From a checkpoint of a small transformer trained on Wikipedia: width 160, capped logits.
MLP neurons of a small language model. Each row is named by its layer, matrix (gate and up: input weights) and neuron, and shows model dimensions 16-143. Each number is 500 + 40 x the weight over its row's rms, rounded and kept within 0 to 999. Numbers have three digits each. A neuron's up and down rows have the sign that makes its largest values positive.
Before each neuron's rows, "fires on" lists the tokens most often at its 100 highest values on Wikipedia text that the model never trained on.

fires on: "tsu", "o", "zu", "mi", "ama", "ō"
L2.gate736:454512566584507463501523531524515465469452560492552493533544524501440481477504480528492621463508519432580502518513444583431510506521499507449509459419490510499446512522531494477483484548557479523512546515449520436533510523562468575507459451470534493513564440491526457513503454506512481539546521563572477513479578454422519547545556476507511550486529431557576529446507484538499524519511
L2.up736:552527525494539552472440459509443452529480609529535485485476430527522543469504564527493501484492563515533470515461511433443466421523464519479577518480550482509491568509540540500498447516484511486419480443515561498466467489471471518521492522460492442478495559538471523511574494488506508462477462530530513539477457418403544448424518549447542543497474446444509486448466433549475483496450

fires on: "0", "st", " second", "3", "ck", "og"
L2.gate439:547524543524504497530486448583444440458434483505486507540460476544563500505567491476535511460474516535501454468532517475496526502512493500545430508461474530511492521476504465555536508506485457428462507563519500467464448525476511495428486492510402513501551463495564524474473539404455527517455465494552517464472418521487468482506491482471547468444507432510571492497426503495592468450364
L2.up439:496464516536522537474492438508571518523550569513496504484535512465454517530480432530529533545529554568526474468484518491505502438509456533510489454521451458429438457552441418518495541574464446506458499473476407503482580419460478523421540522437471480443483540437428468536487561516551450495571484484490487491579503495503433480541487527437485471480503482564525490468502505520475542498474

fires on: "0", "d", "bo", "k", "n", "est"
L2.gate599:396461501491491442526543472477464523502498519520498477491451560576462551523531510555513540535463479562546502491555485477449575527508503514517605564567441472515499472474532464459514463457503501564501528498479493538565503540492540523504519461466470486421518473438536488445468443506584541575546529514503536502446537530502502487463577516520446504516441475458515472515458491518410546482540
L2.up599:516511468486477415535546568516481481560551501538567482433547485477454545531522421515467539443498437487566500478565547476408547510420502434550477570493509436436520491453485449466497493465467446482483509531420463475460413517476508432518495489493468524485463501498542493485452478474512552544483568496519500507439484474477531505506494489482418515555467497481497478509458469427480496545617

fires on: "ar", "at", " votes", " gene"
L2.gate150:400584440526461472519507488526538491443453504457501467582440495522509472470442552531572450499514466433546521505547512552483571501462546485501560449485469488530538558448491435515494481424538523461556496471593537486519515486490495529515515508578449444543517484522515477525501474504435430436483561530495506541534486525547478419468460430523461493544541494552535404478448498557479473488408
L2.up150:509575433511394494497531474471452487451447538445506467535514447529445461450455491516463481505497442448477505563478506510512530492488457487451517457517485506596483416484559509499424517417522556466491476528493520591510585552478468489514506553449461469472442489576494484523501498449517521486476478634511469453521466515525529446494520490486464525490501538468503462484424533518490488436437

fires on: "s", "ent", " schools", "des"
L2.gate369:477497528525482518531536521511504500487495475483497448567541540509521623492429516479561456507542480558451537454492505577506518509444436451470506462575551503549510453446523438514496462490466461568500486564522498425456502561484516418510516527515499502469540527474468492442493502515605483419489480497460520517554518518559484519490567483524536474519491491417464521444525530503474499483489
L2.up369:496471457571549463482482480502453426553492460527480499552508525523517501437499537418515475500440531482471467492488456521535503459570530522545501574454480522479487504550491509541475413466510467509465547429552524518472532498469503455427482445465498547536498479545508434562483482478516563509511497616496604453478505527440428570466497435530408536494540479512478464475412521484519450516469

fires on: "ly", "e", "ish", "ry", "sh"
L2.gate298:542486422516572461486519453529534440487456467472548448466491538561561472499467508469462491472515516481522530530525411512502563507518531461439480500525568451582575488428540525451485462524515471520548489482510493490581553546507484421417473504504483464465487500437511500531464476485457540520576479493522479543512524493488565568521535485467486558464499442533528506545459516510501462532494
L2.up298:428517449458503482443537521556481490498406481499456519510498511456530525491448481480475581474547501452499461553493462502539435579468518525442517501533457441476471517477565456483519510474523491515455530466503576526490478510528506478512555429531479446528509510455504456418453504507506491540514561451516510553510452568507501520578429508503515544433536417478487461531411520512524488549550

fires on: " Lo", " En", " Cris", " Cal", " Cla"
L2.gate132:531496417506469540511489466486493471497514531462581551536525538463475560476559548549479548532413489519482485515491518492532525468504496533456388507495548476456538579462522496468523472449465519515469503511461473482511472514521565583453558589487498482541529564488441449523526528470539525444458473481533479471484433495475503617535445527516519477475519464554460470552522498574467466556444
L2.up132:478496483536377566468478515491504542579494503468505490537517508457491488479586459430474483584540527556470490436447509464548494562516553495498504480449529450535532478475493466497513507545459429487420539576539527535492472511546524452490562618434472576523573541525520461540494550517502508493487493465509511468507480513535444485526459559520527533483504428488455481569493438542466490537521

fires on: ".", "k", "T", "X", " housing", "rum"
L2.gate220:492470531566477505504567462488478526480558500585521549538506466485491476464500546419496544486457510496396500497520467541477487492492470574504475542448494581461530528500552517453466482479502497482508555487489497537539500513481585562468516465543501466472505430616552502471478444482425495431449474531520509468571538518435498401549575502516455526445421475498597513505504513512520498544475
L2.up220:534472516536506479495350569541621494542520467538524481447431505462470540517490522547462437454529541484489471540521498528508484507458518530496546580460459486517490527510501562511491453462518468499563484466487482462498536511450535519570518448539560588470526543516485499422550454533554465487512530450569509570515539528530484534488530460510454463496490539545552534446491483518511460511479

fires on: "op", "ers", "ol", "amp", "ces", " UEFA"
L2.gate98:533464494498449483587555519467465501469492514535463477516503566548504430520374544513421497548451477492445513465489426517524545536447542538520464507467394492534509495477516506547527477474485483453504452511566533521522439452527486474455478572530533489523492440547549493478444483485480488539465429490468486574503476509536462465469530499561465475583496411480504474561437465518522501493527
L2.up98:540533463550502552524489518538573545531558466524496524503509499523568505492432433488413548509529535477573425516428451542516498597529503530553602477580429538542544470506489452497536511462499479516457594534503542495459473548472538523508524561582461469470494524496534453528551510561481494484501443418496527495448501498519514462447477563509490490475501576442486492482459523498509489545572

fires on: "ic", "ical", " American", " Indian", " media"
L2.gate617:447540440486513504495521558496436531485508507485604524421451514568528444516457536511461484504427487525493537467491522592465452481515531513564484501476391446508543548510506522445521514521514491527429411440566552536554498505499460488484467495486571475502515541524478445552521453514493388536516502475512485507530455496543414578472551490533491564504523551547408465524463420474482449542454
L2.up617:463477475505497555525466520435457439539442491592406527454486482508422509516480472422492534546483546473446445473484532460497463523460534504530539490487511552496482548546423503478573494475492459473491455495467516546454471467508566457522529526450561462512523568491511472510503486396498513573437514545461484562464538465490495496595508470557472487508398595508515431500490506560503474475508

fires on: "zh", "tsu", "zu", " China", "ano"
L2.gate753:472502464538491566540496505557433501508451509505525516515454467570555467507517578569482485474510478517494497502519473515484493488463516485448453654533524495438510574459518521504541499459512479466426464458509514478564469532454498493477599507505480504498472479562446487556456435464494503506458472463532467544517432446496499423573502507498495537418519441543455509457518485477590476464465
L2.up753:446506510480535562532463514496531488532450515471546447494586467509553550474500492472468530472469480486466493469467473452428443474598484472485594519535531504528462553595544507400498472509579514467480497474475479494552462509490527478513507470502548530410514487507548546547507513484450494488505426511443512591397486494506469501565521430524464411489537437488501532492478460422543512555481

fires on: ").", " that"
L2.gate632:570459519466473469554508497547481457524553498438506479488480520511592523493548516474469416488408533478496511456483478476499476486528473551478482481524495525491482563467481514514601468454491514456539451436505495574488453485560520532548473550513446517484507462587599524457472526403479466481479503553480483509486519512489507528389504438472474454478500492453490488466524534456546553487553
L2.up632:503481558483495457557550539515491487475448507486518549481526446449461559496489501458412455419487503401518414550501488492487462494459494477506549519493484459590483486500512540484467503491570506486460466444441470525471436538541553491548482486484462566495570547533507468524428465473520416498555540474510518464513529526440519493503455498517474525499508485483428461520413507477489535566575

fires on: "9", " love", " contact", " relative", " son"
L2.gate829:510499415509456547513533458557461543394494588552549500490528524500469483523411454548596477568512543428541491458491496508524515483475491508522461492476484560507461505440527535491499514532512523481478519514409446513534455618496491542504549512526514449386500500550468461518496487519512407498450472448437457498457485501490594521478455511459481522506479502453452463550407514468524486522489
L2.up829:517443440493483466578539434554458463530523535506540490518542447529439425511500497542509446486474500491494507509434520553474419532454443528518453523516478467445352467519461485422519487497504464430507498491519539538563457608548540536455476476541459513492475550487426513541472519517505519541439505469458515486459487471446512487577490501485473532557531516500509481593419526499458494514489

fires on: "ia", "on", "ra", "ill", "ong"
L2.gate822:540480418504497526543432475517502496456521442567560532498489477500531547576494449483493549536516466519459482472550495521488445464524514469527525462527481524456564533492530595478454473517512518509483491554416518408537516463430497473496501546547491522495550545521555575544494490520507536526537502484497553494471519464452541400477440506500501615546460532487485487437545525435467583551533
L2.up822:584542524481479528527528485451497479541474453537464564470539502498503470529493462437500442501470476553491533463497553535490489488547524534599466495502506443489487510511559566501499557493450514482494508430520503469503460444501549413492443535439441550467468457548551612525525461478469604562450505491509580552545522519488532473464511484482498511503441524489485493466488537433544505475480

fires on: "dale", "ial", "ran", "ed", "ship"
L2.gate380:478528512537467434442486492466509541564552463594542422504506505514453456562528537467500548468466484491469558513531439509449514464427532546564484516467464500437511527455527454499451433523470442497416476419528518538530480466485526437501469431492449547513480475509524457473480458429490488535516511423499527511492519530534458411488486528503508626545495488484462457553520560475495517511502
L2.up380:478507502461584492455532468502443481507517420481453475447536518505509544473419457485541509508455545444564503551457476456491527485508465546537573527491440528534526496516565519450438500524545487453515589444510495541460538514513509521451566500495512462577577496574456441427504530505547518539474509485519570464509543446496512449493506444446432515479456421573446486553548500526461487529536

fires on: " ex", " Ex", " extra", " part", "vert"
L2.gate496:385469492467524535501461517557486541499422446457514493551464520523522526542568436516467549546533496489498476586479552587503515471452421498493481473501537503508495466549472490469483532453509530537536481443522535505504446481483464468549509449501510455470554526414587439489452528510552493503520540418474524522413493447474540477483456453390433508475459443503477468541504487540556410493478
L2.up496:543529572524484549483516497440549534471464540544530533492438470467452530461474528488517503434557563471544544500539498443517497500486515484467505455527503562569527515506509549517485499488501560543513516547541487541532544504557531505508475544594510536513505486544451519510543516479568519487438520562487438481444546543454404551482511541473477488444450560441528406519499493517439453494468

fires on: " from", " On", " across", " along", " From", "From"
L2.gate55:568470457512521530499504531470508416498529477456452455534472467441519525488504497524459501496482470466438555487461560464442501489397562455526485525566486483532514492498456568530538516459505515494472448505476484483557487496501415566602527464446520575478487505546420496551443556459527468432499490493541495521529500537478470489414514471524482476499512472542580581461543490540527544583557
L2.up55:472511446492523593523488488452543473546442511461474550578500489474524506481541491469484450502572461521536516531471530599472442518571516441497472415537489507447513494468542489455545529511539533577546525507487522563473479472518409447500525464463520560494533566484447471521416429476536522529484493521464467499502462449469441544483531500482480464489559506544462442513476534532498564515397

fires on: "y", "my", "cent", " from", "on", "ets"
L2.gate111:436541528501532490537545488578541460503507485443501471550449429580492547497558489542491551454497428520434509507564552512533517440450518557562500451424511454538480500508490552509539540484503483579524458530561536507462481463531481515488509438593452530510531552490540467518498481466494496470527410521515562527535498564527493434494516487457542534512452483529537530541555529475482521539483
L2.up111:509475507468562459527491477476473503530495457498448457491588505443469572463529497525469487554509468474422491540534471455488567566460462426510547534547475472501583490538454467583425446528511486482500524381550492501505496515505496478512527499437456537458494441453545594530498506494501479572526434523461513516499491516504529517538551535547534509472437474448470486487476516471384497526513